Part of a small language model's weights: width 256, no biases in attention or MLP.
MLP neurons of a small language model. Each row is named by its layer, matrix (gate and up: input weights) and neuron, and shows model dimensions 0-255. Each number is 128 + 24 x the weight over its row's rms, rounded and kept within 0 to 255. Numbers have three digits each. A neuron's up and down rows have the sign that makes its largest values positive.
After each neuron's rows, "fires after" lists the tokens most often just before its 100 highest values on Wikipedia text that the model never trained on.

L3.gate275:131112109132128146135125137146103088151146141091122111140152111089130136151126128137104092113141135144160135162127147147092148070137153155162175126177144149107121167129102107121119153092123083126118126121098108095163153107096187144099149108131131100171102120134087165130118070167122159124141107171103108109160155093107144148117129125092149132096116151084129116110138096143153140148133139130155133139101116124122118123166130120136128129085215154138107105130111136124163124156114128163142102096157157170145160091147124130129146149138125110133100089088164162113155140144169112126146080098089160134115159129125096144153138093154102134138120167121115111125128154118113120089151105130145122147148074140122154155131143152098080110144098102087142128156120148145141118138151115
L3.up275:108170140105127072153152102101159120136110071162105118146132134145145138112150097131145101097100114128134104111101115171110136130131118110149127141128083101141084084117098114110122150093133125121117113142103159139122162146105136108137131153130119158188136140164117118099136081112110142137127117117114113136155104102200166090114145158148159131085160135156142163118110096123148135121101190128146123128117154137083140119110133138130113091122134113125104083144150150195129113127112103137107147140129132123076168114116113129115113093090058088127146093091145126149143163090120134136153136135107139147144108131142167089167121145128101140131135150139097152114126149098088160105181142129137133145115122123108137124139116120192156105107132152123148153071116110111107148132168123
fires after: "| ", "d", "In"

L2.gate405:093109166150158114112117122130124091152116111131139187155092118117151108133115086102141149112132140147135154105128154167116174118125098155122136170143141135133154116188096106103114131117114105131177148105150119084112155094138163103130101127119104089129111120153123108090110138079159132182145145185106126096116120115168129117095108141102131120121127119113109127122091106150132121122132124137100110065136128091164116152129126148170086168118176104113101114082170139160149127137118158120110103165128168141115122145136134120110120125100114126134112137134119121087154125119104178096140092116092085113126131141114130123129113139109098128074143121088103091131139117131157143152105172129114138109141121109110104121129145060101106120131172151156107130080105111117130135187100116
L2.up405:134122118145150162181136098138196123126115099092131172128118116125108131119136110122148170132131117115082138078150140160125123106127125141114098158155133095116138152109156096123107095103153135186150146134149158109112121114131144071122077186113093129100153116114116096124177105103167147112129158133143132129165094113140134130142162125147109097118087164126091147119137100112069116136162117130096078105115147114155117136166141130126118105092104101081124110136143124107172143179131155093085109133065137122128122164138120133117102134100133138160162166160134113141119142149075157095094146132108115136127125142129148145111108122119095133111127163133130098117135156131118094158102154120124117106150141138121136117178102101139152114105166131087125131103120099082141160140130137
fires after: "ri", "adi", "re", "e", "u", "ou"

L2.gate427:082144122116119117123139113145122159168063152098102140136144138159135143161128122125113098089096133120128111150117156129138138155136128128132134134133127054146121117095147096126112109144111162163176150129115115118094074151140103110109085165107170061096136136145113129146107106140158149125132083151124087080103145122122102164146121164136113161123154140113114136123109127099135129147111167120107157133179145128122134129142096143129156132156122129180130141167080102145160102109109129140114157108089120158163112169118115165154104126156154127090140116110147079159107137128131123139161119143160120147108149118155136133175106101142200128094155150080091113132131111142120134128163119124139159155099132125096123156159093105128111148140141158169131103125138165133163149106114130
L2.up427:092152150172105114113149080132155170134134126115120080152177133124115131171133123132083155140112141157152145109120155128136111124101113130115117102118135128139156140088128146128114132120116164151154131103160151119101158170157143122123104107079149104068141096136108102149150153139102134147128133118113140080123163144114119158132154108112112132132117174146148048147157181092092112115158117122130087131131124124100106143145087165107157147103109148154100133122101121108139114073151137104148140122109104134158122111110111127136133132163191101175112128128111119119106172130092125134129144105143158145122155154139121122124124098109151078137143089095123106125169131165150067121135119141117169110131096145097144117106163137163106157106146139115121067145173162122142116131137126
fires after: "y", "D", "Cl", "d", "o", "in"

L3.gate270:083114094155125152145122133117072104188106139133119128147154096122109129086110097118114125133111160103104113130135145116111165142122156123103142078129142118101119112159155111108112139116140173083174156126118125104082075107118106100108122098138157098137155139121127110103143080147152152143160153131154181085095092135143099156117106127141129085135133138125146113102106084105142161141110098143165127157142148121145087140120098134127081148150125123124100133177151113134155112125152172167138112070173161161080116104141129129121133148099098167117131093083133150096159153122142109109129154104104106148108146147148116156130142117149144136112134098122127139142088120103147117143102144105084152139093127174139117113149157097124118130162116125121117144100098140150178151147148093
L3.up270:105120112125139108139121083134123113139146121109118172131130138117116127099137115106152164117123119191117160107128120125106132103112158138139098086101148129083098117133108139149095118112122127147172167139139104115137073119111142146122130098117126182074169115127076107165161131114132112129088078124117147137144120150138165106129135132108113117099151097134130136136157116139123104093136145152093141126117157085138120102129150147118106093083115148115151118143149096142099150118117182187137098149137169157092120101135119132080126098135102163138133112168145120128149113147131090105131122092133112144095135120138130110111152131105149171141096104122090143153131086125153148111104133123135142134115155130163108143084123127177146087160162112035128128110129179088105129178127120
fires after: "one ", "th", "\" ", "ber ", "=="

L3.gate67:131109117119153075126144129103118128119142143119121171143157180155149130142085107105023119160135155133121123121143134144116152130114132166106092143088136074090106170125137085113113170157161105104157128118120123134089128140104096118130149174123135118105118133118147129168133120143140118170156150152080124112109144109145128137105125098128136178150107137116106121132147160140128134102155159136140131134155149127186106119154086127134131108124144114117157131099133135122146091132106151127181124135080136099113166159113130113102125108106110145112124163103148142149137130118151135162134073135132174148116146153177155143144080132127110145170157136127085130109132137100117101124110127087172104127090131110087140151089155128130117144053127109144150116146142138115120143153092134
L3.up67:134151087103150153139155117107103104126121115131122133128127110134140114090104126094147125137151144129095110084146140115181131138111137158137143127151167069108125154137121122145134124138110173141146141168114144131117106101148110128137141156115145111094132145092146137182148136141132125159105119131103076127133114135142103164108095088115097180141105118128060077109117116153157126180125117090106132138186141170139110122109143144145071125152130140147122123173144143155123175106113118130166136174112148128131110191131115142133114115119102153153121138120150160134142127128140108125143143094060137118082160185134112120172108091159115132123160155132137139140135136148067106136139149129112111156127116100088161105117111107131095128125128109157158140084158154102116144135184110
fires after: "'", "o", "wh", "Wh", "th"

L2.gate416:117118137161139113148125130110086129152061115143130143122120129141089086142101104119161105115125138075088096140129156132128147159194171135158108134139131109123178104121130084114108131169150136139140146116123107114130155119154134116112123136127180155107136093125124173116124090153135144094158159133162148126152101168143138107124135105131120121156082139126092137109150131159151127133127132132118135131154140155137100115114127119188093101140117123109158143108171099169117096175113160113107111103113126111108099178165137165151124146088140137159136112143120095115127115111115179103124141137125104119128131162098108119118111114165126133130111171142166130131130152157134173117095132108103136095134100109101099155153142077099115069129103078130131154134167159090176134155139091
L2.up416:123147134210153164081119101147082108157149119124144105147141103158101104132141141127103132100151152100137116137104168113153144131122148116111124125086139155115101122106121143115125087136139086091144162159116113133143118161125114128079122126119116144163140132150141129105151090112112152116171079143129116089126135116114144113117105112156137126142126122114144090094114148140086090156110128130132117139095104196173091139127074114140136136111135141109155125094155088120129135129115135104151073091161101127134106185120127121109161088127102107118121125142114163123098069104102143145130117173136151125150111120084056122167120128148082132150129103132155147140149176129150085124090088123107121133139119133095137136126140138117152105161082099129165122137156128141141126141099105
fires after: "v", "and ", "He ", "u", "he "

L3.gate63:138145145164148132126141129115157210127110119145113117151106143168080102155117100099134085149091120137143107143121140107133169177117105088146134131106098114095119131098121111126083105149097099115102131148108125112104167087117141161122154137151157120137112173131140112084124114103125141087148136136153142100156144123155119126151177142138118196084122140125156106143089089137199100188132141137114125152177137117127103105108118124136109152120152134134111144148122123116112116129148171113153100168143153101140141111099147109130147098143139149143106124141120084081128152159109112097145134160104093125132125101142107107140103095093096144088158147110118119138122126126124142097129152099115130133111086121133105155148157125092110077110147082129160090094135127156127084122122114
L3.up63:155172130132147079134133130122117139159138152147132104095163134092148101159139099142124144113138148159123140098129107138156128120185092145136117109147133132164135155145122129124141162122092126106139132134126133100134169140135128170162125104103155131152127108145102079126158094111168116152169157147113151102137134170131085196138158148092133139087116090170137161143160149102155118140113139112093159108139160076166136072123120088161152088106109135120084130086113159124147146089105126108136124149140134153111086129127131143107137148126100142095134099182135141126144133137108115150128092166123094133129105115081117144131115104144135110090119168129089119158155117090145111087125118157114154131138113129129118179136164124167167127127120123090073120102135161153103102147119136
fires after: "im", "dis", "is", "t", "ex", "up"

L3.gate47:154143103149158122125126136111127112129128137134142130169145136132126156176138106107085143140112116163074112137153108141092153138089076107120100120156150114145117153146119124137153124107116164166157134107122141056082132126122116138102164126118143079111107124146145145143085108082116131149151101154094141108128165141140112132121098127136163153117142110106132142173086093076159098122122166127121139087139154115129121114177118110160107109119083135154115115133098113115096110110110178168161097154146146154115116121145165113104104105128118120097140152124136098118163117141168106121178107116128126130100129129144119090160130095113117103125120157080115093070139135136151134102129109090150138123101111128119135113138152106151073071107149106146116114060105144143106106165123147
L3.up47:137152149115141099103123111122133080113134138159143134137130097151147179201112129153142172140148170170118138139111113109127127151128102071153107133135151137174127153093126127170147140099110142149129101148141172082085150145088154122130134117175133109133137107124130115149129135091111174102145079138143121101152144131146122123104069106097143105138107066128131109143102075102161087123120156090105126119117107161100095140159124122128130101115095144121072135149093116125141119098107165122147129155130146136121126107152153108106130100120130127107159131138076117128147138155158128125171149077088119114104126117116118101133139096106103111140125139099079094097144152142109100088148110131152120139125122118101139112187148127163111121108160155136107128097113167157091136137148130
fires after: "ex", "Com", "de", "| ", "ter", "res"

L3.gate242:130137083151168099160046109152130146076110166107119175169098178124120132135105085152122145119145152132125089120138133132126148152106135092116156136140130150150092123150075101120127123107076136150121141118169116121090100134148128111120139148140117067109136137114112123158125110108139115133126153143114155115094109106107096122118096169107119124128149108122136092129109140113122147164126102192108093129161174096117131126092155107135083134113147121138110162131172149134127094145150148119127143141133146144102144137129140101139134113087140171119109133134125133152164089139140127112117144141136125125092134135181180083128137131118132133088144102137169132139100091170123152151101173120085124144116149114152107111106133096116115121095133082187145165104084124125090147140123117
L3.up242:158100121135118116124093129140104144127141112152130120115142116103108090155149143120107088167125120137129103129107164120095141105095138186117106114144136161151135250111147115136100114128134140142142159127123118114126119103114124115106127120140111066112115106154113137143167133171122112123133172149104069107115140161113086143154144145121155134138108145132118116144166124141133135115157141125179147139114121143134151101132162145148172121125157159091146159130147126113141167144128146110211108127146130156127123121100140133097167184136141146162120140121096135098112109108121123117126078109083154125126125105091137146161140110093119143110137117123116101139118097165154104116093164164106161126125096123094097145144169087090132108140097117141085122100116125163095149109101124
fires after: "ar", "re", "for", "le", "ri", "pre"

L3.gate19:139153143126108118163131126077146099136125116081125095152098119105102199089165125134105151125114156125140156119138086160137177138104118152144120124148146100086156104175157122139106109108131137103119138104136168105124087144149135145107099147111096126104133157117160129168151150112117139173137122095171130125109146102096125121132115160139058131105105125110073138124095128103140142137113127148135113121174123098136097140156120127085087185175139146139103162151138094118102125105133142109175111089121155105112131143147114120117132106134114133103116136082148102126134121106099154122100154128150171146109125177157121131106124133151137188151147113136096139168133133100112093154096099124085145173139153128139122123119139114124071142102123130154154133117165093130158108142161140
L3.up19:118095150118155140123142150160082136152128105145143169137127124100122123127153195095140132188118104121120149090149150071134128142163131103095100142132110094110113145088144124111135102146154109145100146168105139104136140124095139100112141134166166121121094092148122112181153129145130106146150078083134103172115175118126127160138111130159104097089130126156115100097160120144136130182150136138149133092141127121104159131177145104112150122113129121102145155164116120138131112128156142101130133141107095139135136145105107165116148111116164134114115127140155121149069119138130073154156106154135082137115139135146111166117162096180150084156142089129115137123115118163143087140124128146132125137140109165068101158161129150155166115151097145142127111107162099143160130122097114
fires after: "for", "he ", "p", "th", "2"

L2.gate359:137128146133160124141124153096142148125130130148099124158124128093126103097138133140096142122110136135087170127145142140214187117134111176126108127113124142129121094113104138095122128122152144102142157130160118084105187122087118103119154116127108099119111102159120108137096113092173084123096138126113105109155143114164121118127146141183141149101075113121133097112136088094147135123143124128116166088127140139179140132147127155152088114076184134151112144143113129132102151118190125099106103160126119163124150156167080120121101138146086099148088101144149115109127130108086146128154109113126139137139133128047118132087140109135134114155121134092157157092170103142148154161163122116143151089154131109103153138128129101099119138134114139122125143126139131105170135149116115
L2.up359:150131147157123126124129109122182112125168125132106118123150118152133104122093127164159146152115094146122162126114164128169137165142139117121125126157147105118142079116178147115140053121136128123133123157172152102119155139133160120129116109158136127136137143143105096115100122118173085098087127128122148103134114110121143106124179125131131154148063138148134128106140106100120116154150115104143174103110117121136124147152095158157146091061124163099176131141129131143091155135126106163105152139127116105142155141131134117158087103131091151198072137143112140114125132097096152122145144108126125100131171142095090130129119137100149111128113182130165146075123123113111106121125163131117173105176130104103156114178138093147130135122117134093140109130157174121158176116130112
fires after: "at", "A", "at ", "in ", "im", "att"

L2.gate193:164140088080149151104130149158107090117128105137131098146106152155120147148118144134132094109132130151147139140146106127155158119126112148151103133129129124145158134109100165107160142123113121146164166134130144130152165154124123143106161103138122126174136098162111131129076119134144128096123065135138108155134148079115126128098161134139138121086120139065140157098127090141113140090088116150168121104121107129154129118137105098090100084090146159134111113110140142115123097168113123161110123127176083121128171070178129142152085125152107125167089079107115118113129100114124140153143130142129140105153141108173108124109098122112150114128153120140154088111149117118105137103118082144110114154082159200154121166080119134119143154115098118119106098151172127133124117143103104
L2.up193:121137110082102185139120110109125135145110131158109102129151138128113095164090161080144084115155097165152135133109171110145143121174109134125117168096170108166124131133137110100136151151095150153134118160095110130133099150116139123090122132132119091128122096124130137131135150094102116103116146139124120104141131127161201125107108144101149132152116116148181125145142098172140152108155103131148091130121153161116124079122118116126083149088149104135127114108154132064142167120121156166100153120168140111142120093139127126129136112144142137109122105091107140128147082118117121150146138157114135112115103152154132111160091120122129165087118104113134132153186105122136133095159166155073112097122157174117106136117148109079165145091120105143141073112131127123079165125130139
fires after: "| ", "; ", "ot", "k ", "A"

L3.gate154:147133146093138135157118134141126155143141129147121125137140105119137122128123124137091104094113109115088085121145100179137157112147116131160100141125140117126107135169111101113133163111120128078128140094145068112154109107143157136120101135118111086095113127136094134149110084167158114134152123089141127130126135103083114147195182119161130145073118160082104160095075150142140138143085117120118118113124122124133119155138146135131124100103142136157143136125110174146111049106115107131112139150115149129114117136098144116163087126120115110125100087121153072108154128148134085143129116120164096139124078151108138183125143095103116164160113149157104127132110116114120153151155149068145141139153138159119123125164123152160084119097130149115113139148140084109116138082156088
L3.up154:128112111081109151116130132143125137121099113145115123144151119116123095128092161119149147111143113124124128115097094147177155168119107147115128143103126159146125129161094140145158147123104138126120077132175147101113110133134117125149139114130123099097145118111142087114121140164130108135123159119110151128133118123096139169152138122166129128112123143120115094062076143154109101162174087142122139097136118120146165145108157157118144140117156163118150161158158153128142134082110085080140149125155144125097121145171160125153113108105115112112089040109141184100191127104087116158167087148117150087093116116116147114161146154158103137117145116156151134130137103133106131132134149130101163094168118118173124089132124160096133154171136149122119152113163144162108154144144107
fires after: "r", "ar", "ul", "h", "n"

L2.gate511:117156161116160118074133115125161126139115130112124129144116165162128103140092140125123131125126118102105124122132130118156121100105145150073107123148132116095126125114102135128137148137093118160140120177122119094130078145128116133175146105132134141148098139125107115155105117145189109121161161187100174137162103092127166108181144143130109157106172088130152144172116157146178117145128135103107140161141116078139094104184132147126149147095094150158129132163142120151146108104082144083141114142129156156127128105152135156117149086123107150072107127111113086149096099121071105093136108137158116135146132138142126126153125124137135118142134152124085174121131065147135102099110087104183151115152113148124099127142080155112122126142123139117154109107116142107156147099147119
L2.up511:103158132137141103125141153107152133116112103128155078144137117138082161104091122124112108116157112115095123140141106108163117113124157139144098166152144136130110129117109138143143118148123078109111113137103136115132139127123096152121095130079113165128185126117109117101103134088160139111116132157104176123201112145164109118135124128118070151151110104128160145165131115146130085128105132086147153112110091145130101119183134149121168166105090159119139146159108119159132139093091120087147142129134159123153168120133112122138151121135128097157121093117103114099158098163101137162140109139134143125147141129173097112160137100110154126141135152101121112177130166135055109088154113086123142127117131122110148080141154154110120090166112124076105118150142141121103085132182138
fires after: "d", "ens", "um", "et", "of ", "in"

L2.gate356:149137141152135143108163141152150101192127107118126117160118115157102114124107158153139098108104141108150119145147167138108127114106116111106111105131117114135117139138055128127121117100068097149117111091113100087151146097161157127080148079146150128129120111140077124134144094181149093129099105150132140154124139114130122093142147121127161135105126125119121100116141146066126132157106128129110163123129133118176132130096141114157111164114100152137137112118154163152171075121116125104104101120125136124141148125189160138117163148163154124118130107106120119118147090133129134116144089211137111149142164135081100138134082111103137111148127165154110179140114119117169084121090119133134160087129121143103101095141138127113091113143128102078175152152115119122128134124104108
L2.up356:163130136139131168147132117113130128142138136157118118117123091131112097117140148148151138164108157114122098144093134130117109109153093100158113138143117099130109111113091149156131127123082134142114109123114108140115120124154142125115127078123155135143101125121165116159126130185181116094111155132138080147141114129151074104152118071091154115171079141149112101117157150102143131149152101123102140135114161099174150173112175140145139165142098114155105135195136181132123088112103134109156145104116167114132125138175164124098153152165135149113156131136117166191157130132148088102125113157098143115123145113109097120164142127134111088172119160163097139112109117112121065131141131160155126120121141137097096123160150181145142166113132104109134125138107125119098156110154103
fires after: "\n", "s ", "im", "as ", "\n\n"

L3.gate178:111173162096109103113164180103095131152116155165120118153101132140147138156109157149136142139145146168167171136128105097106181100139111193131114119155186087110120164132109168096131146093111116132160139069170121087109156084093139161090125113152139119148153153154133102136108099160151095141128104094129148113089177084115146143138109119147115123104133139111114109115131120121173109124147137126128158115119145130126131089154149100135114119168122134094107114125113142149141119139132129097171118134150152144102137132126124111169143118119099135104136102118140098122161138120095124118162100133108114154131111129113100164151107101123167114149146136148122092181138126117119150160114121110109127139112181163075108132121170127167144099103124123070098138158162133155145138130112130
L3.up178:139112161137129182082114140140151138103141199158122086118106097136137094158101155118134098132147132115140134137072142081116141157149091128152115103130186075101153144143076129133113124125123112186145125141163146129081147129107143136128127111129106129176108125106097113084095119181145099141156068127107114126105152144157154133101133104126131165166149146139144110134133141099158141172159100120157114138131095126122108169126152133158089104111165147130126122117122149128131112154122115146169130097138147108118115142126135136161122142118163121124143094082108126116104153137111127148125130159088124147166108172108109131130086113125158128093118156165146149160166142119140150146163145117117139114135095160101112126147160151123133148129132108090150147134169090136072147088149109
fires after: "un", "In", "ad", "con", "on", "id"

L2.gate162:157165133123102146091119153130133172099143111129126124172154159146079108104135134164120105129120162132111175134139173155103156132131095159122111085128105094136148124101116124106127130102171152132175147100143147119091159093161078128142120163161143114133162099150127140133080105140143096113122092128128076109113141119105153150111123146129136155097110127119129119114110144111166163144159128062163099139151145117077150115156139108137126101127141106164130112129086133116135141091161121142122148124146101131149124138119087121107125148122101075139105102077144116074097177162105131157107110133124135137100110170163138117150100087140102091153108157103121083144146132142137124131135156126149102158087118158096127107155134109119136146097158154145151076122151137132100109090133125
L2.up162:112179158136114135163114144143161128116132120140153138131136130122119139106143156134155138141103150135097111120117170118114135130124184159119149148124139127120145152128134123109118129158124141110129120181083116093107136076134115115110134150130151120095163104149120127073115097146159148114108149132131153096132117116098119074184106149119120159108075178140140138134128183098142121121145129113120136142119134117088167148157143179160159141099089146126102142141149113133146083102109085155140157097156136123131132132155146133175130133156162151173123141085100148132139186126069135131093143124122137111157105113165131158138138072112102125153163110120137141125104131123088075109105092118125162161103094160161137119160168143151157133145126142097090127136178153124125139149160095
fires after: "ot", "en", "ou", "own", "y", "in"

L3.gate255:125109111121165117144154132096112119163113114108130105164127115117083113101094158171114097146122074128142145143131168077207150123148136124118116129115117081094144138105123119135127112156153120121161110146114130118165152146169161097135124105092115102113146163136130157157160122125155090106115110149089093112132143125127143133082145128103136124109120155125148118065128139086115166148121095075149117125152130127099125154152093104129070100145114133117137150098132144108128096147133147155161120131123149121129122110121097129141126137136126107098132098112149126116151105121115165119141111189105132140134166145103108169117098104140130165124141131126161178086143112116119129192102121106123106142143166151132128149175099166091123137110108072134171135108191141157153131131116100
L3.up255:139092155122114127113164121145119162106095165151123143120180138102124112129135163081141130151133163121127114134153113137111136113120109132140157183114111123077122169135166131115114132175166140131143135106149114130112094136161134130078143138125154148101128137129108125145115121084102134143140095122142109119113132126130155118178135159120117135138124150129094134121121150114151138162119132156112170140139097147197109107195122136164130116128153111150133140120094148071109099128095141138105171154150131134133176139119146115128105122155154112108115152148153120140118142137122132145136173151132190122118157139108129121087132138180117130106155198107112129101100134086107158140124211131155136116133120068099165150148163132103125185109146121124152115158112094124114167116149169
fires after: "Wh", "ea", "B", ", ", "th", "A"

L2.gate241:120113169117160121144116154128156148122111087112119144153116168147163126144118134099108146160144173136106157127090146148157160085129089191135128131143165132143088124098082093131148133124167109147165140105156119092069132141107120116130135155196123127139112133180122123138124115105169098157127117132111117107100174131143160145114124185149120139107135160122121114146141165134113150117138148128094120142109174121114138140125171148117099164136144080153125161141141151122140117088149152088153144148118150145128129162110107135111144089115126083131134151125159148101144141151138151163129085090140154148143074134157154134108162137127072126119172143092151126161136141149135135123173103166094129105119156104126122107102103130148135141099164148173110131158119120127076137146124116
L2.up241:146098124104086125134121166143136095126141049118124160121120158132128130191119121102175156146140125103121101154101161105109120122116117146157135133168166154173080127101177112118100098134137152132096137072118130139107116126157115095145110157110101078123119085127110108156162102120141135147170139133123122166150137129120143099122115097161101083184086159112119130140116118119077144112137137095103155141140181125120145119115156095134092122136149144101138141134121126093116087117121135104132141152127135136125154100123101129108110109151126141114112128136120126079179134171105149128128156112132140150104115144109127148151131174160111114145138134153151099153111091101158159140151157124087142113150141098131126146081159096164165134129122169135124123148167074078142129117142146
fires after: "re", "e", "ar", "er"

L2.gate239:130171129153127169143146148112125146124133119086118103148106107095140129121143085136123113131134110120141160103135138113124183097127108134084076132144195095113120105130088122133095112113095103116159171132130135071141141109120118128135095118147135135128076133127122140107143085126112057141131116091085114146111156105141139168110134173133064194120109116109150119092132133155138142138131122099108150130144138157105152145147133167120103112111130143157112127109119184110107113139131123097158141165152113094123113121128115111165119142176133091110120138120138126109119126103135163155151089105100127155118073174108101129147127112097123120095122107075138093121181129118114128095129121121182115160151147150116091137163164100105119125148147124132104121134142121184091102124130143
L2.up239:119122186117139105083139092131138101153126102134138114114145106146133151144166093140138140100077121123149108200152121123117114117124089102105105143130156124122074104139129108110135089128082094127153129139127095086128120103126140183149062161096127097129116151106150101114103157118138183123129158134100112112155147142132143148103113082094104152110106071134202135124157152139114116136121146126073118147125149137117081116109139117148133136120139122157091142124126122134114102106170149122118126138151118116127147192125140093141118134127143148140165161122101119150132160121086130123123109136140138134101141142108141107163128116146180134077138178165133119114087120093158087122117177119140147170127138122120122126159154132093108099173156126106131095102118130119145127125142157
fires after: "ex", "li", "is", "pro", "cl", "w"

L3.gate247:138138140115139141118121167061141076122155125133172131144135093120103096138120115156135124109146139124139142102120102092117140141146141137142106132102152146123140094106106127122099138114112110126135137048136132102152118143172096140133140087107114135122138126157156126156131117143116065112098136107140144150151117107139105160117116172117108127092128143104066145091133121156155106115140088111124166129150136092096142145104110117122125154168122172126186150162165154145105133165149122147137111131112143113143147095116108164165119139128080146132129133134090137122144122102127162133161099120127107108109123091110094159146096155121128147090109147146116126128134119112138141069088173158103092140068139151116090166125157135127108105173127089188124130079180154154121118122117141
L3.up247:160110147133143123135118121083099159187111151162141104160088102092154148138171125149169131128154155123129172171146133145126137147148101146112106167120140145148121159099106163116125141097124111130137103128138113085112141117088138109171138146153099127123133101115127140122143125163130131151088105135105132155128131102123138112151080122122140121105113119141162133104130122123132181169131143171091139134140117126127125137103124067142126111124112069161100152147169134133135083144161126103107146103081113131197155149089114097136146090090110096146113143123120129153160151126092149127082121113139063117132087170100142091108152163122143122106166122130104123143105110101124115089081154176125139139130177132126099113122136105157144092151123148131162096119142089135132142148135121
fires after: ",", "un", "dis", "ic", "con"

L2.gate358:157079170105131105068102088124116116132141133114122098135120095133128152157145114136122175136148175102095178154135133108151170097126100149140135112140153167145143134156101141096157126136110114113123149136157153114132106123090107144100131130140134153113122122116140068130125146102156124177144088189109117116114152138076137141150130140109054136166109126134100139107143132163134116127131132155121128078120117167133142109169151140116111126114135124122112159118102110100145125119122122168175127137152138178102115145204099162113138113137130109115130148124166074109107123177124125153143092118133114108143084117078094090156125129144066141137131104132159116145152145139112152089124148123117165109131165111150140144136149105080127093132138100103122142107114150147115143149108113
L2.up358:106089125135124161098140117125140155180133145119085091092111146119118101083127112172133140139144118101131144109157153085121107148144097153164111133109150106147143103122141119129154148152088149176160120139116115118116118159141153130153103131137134156165059123168141123119111110129114132138141146145139109122132137184162150119136137129108090159127133111142127104115156093179119120111100123129118112126139148152104111116135094156184137084148107138152108164058133144113106129179145152172142110118129166148106121111139113122154076136122190098072125131140145124144136145136109118137151177103145098162115137136129104151145091128159123130126095160153116135140120141141114123134115158140122103108137140134143142119181135124145146087165087126167138126080177127138096154166079092
fires after: "the ", "ex", "A"

L3.gate385:106112104151157106120132117099122163122104185163109099093160121123119112113138126124102115147093133162076083082140152125182120094125118137115138159099130073148140173119091091143136193132114200101136147106103110134130133122151109128163160125112088118104120117137118161137166106161137121184151126100129114093118124131164125135102148088118105107159133111129081172136149120151124100167083152103078143153116124115164136141112141134099118109161108107150133124109110126087178128115082136131145130135089135139169149151123103141109110136138123097107133127098151146132139110153130119120163155109142140151128130117119142109131114116125108143098127115093101131132122121146109141133146128105144141111117184150093085153146113134146113147107178079141109084105106105085099157124139103
L3.up385:097114134130116109107137157117119103125078105150134078133115127106127143123125185115117109139121147113113134127122119148179127166161167130113158136079125139185084147091105158137154152118131114113097100131145150117100134153165154142143124127102117111118097114097155128128101074140148156094142124160143113088112137137150142101110099056129111137174099092123096162130119100155121111143158172140092091168112141165123106129146159105099136088153119122153102102123118124136182115127097160125163169082085120124125128120101120125095132127178175120158151136070117125135152150099095109136141119135119112142171118146115149125153129163146160159104145123079146130163117174113094132109102119119117161137141121123132116119139130126105125109141152096098108137119128151150098137152186128
fires after: ", ", "Th", "th", "In", "), ", "ec"

L3.gate406:115145104138091129138150128145146137140083184120181134134114113085133158112113144140131156089155129153150122098163136104127149112104099162176091132166157149159117162152130141110131112136110139161119135141107136063130155114127189127129134090121138116092105145162132113140106090150140129139168169118109147078143104134146147082143099086109119166143130081133170084097135110105138105121130128106110132132125137142117089129126151117151166108117104115143137144139115113119145138136093137187127151120113135160098100097105131150153144168122114148109136137130123106131142150147112147100115201112125112173102129134105090178155117149158142143137085104085117135138153130146154141114092114092116171122133118089150161098113181117090132096127141084096149125101157143113141116128141121
L3.up406:097129130109096112130083127129111157133142084177112120137145098116080113096144158113128115159142152132153123124113144158105131151145103137090077111101117117117134156090101139148125165111140101141150129103131131106138138109157165146124132126133128110147124135126128135117140140153119124157135091133143116143092150105129150142165111138115127125103160121153124116118135143125134161125177113138092164080171079150138114163129141121124148120176118129109122123143150178170139120153112140118154160143167188104184138156088123073118117116101112091176113156123153102101145131158108161175163134119134146122100138115137157096104114123108125101106122152084127082145094135135146121128133181111154086102153137122099091083155125083161129150091165136177165147156168106147131163130140149
fires after: ", ", "F", "B", "9", "1"

L2.gate270:161191101129133121124124137094148189058138132099125108138122188140109127147149135122113103111102123170157106127115086137141147083148124124134129135111172082142134112138085135137120124099091142153145118124110090114129115157148095134146144163101103093110141098133141142146119108108149158134135134122140131118115119097080137170171149118136116164134145122076161105103108141168125172160112122102127108126169131101129152143148179110145123169095135115184100140125124163154128096120147087120095128170115104117107127075147145160114116118118146132097105095136179127135111094104128098092099119122122139141159140189172186124136115125140145142117113132133156151115140131147124123145129118098098132176143111148137119128121116175148110146127173156086139121113117097125128127129173115
L2.up270:144145127141104114123139149128139166072095113083157087094124153134120170105099110162084134141102100149139093119083151116114137077159103127123124135103133101132134117083100114094124132154104126140096136127100101148150126146118101116121147147164097124176137135136108156138111141164113156100145109105135174146148115174133142123143167128103113125152112135117131116141151097123102089124120110158123123145125115121093109146131102112090153131125185137127101087128146147118145123144144120143105108151094077169119130106139147139134149166151110066129135129084101160135089112133084143148162112106122140157161102128179146128153047173098138129078118104104164120137128099148126190147129130088170173128135104117120124135147149132107108118155143100138132103141098134134103110144133141
fires after: "| ", "it", "y", "ot", "our"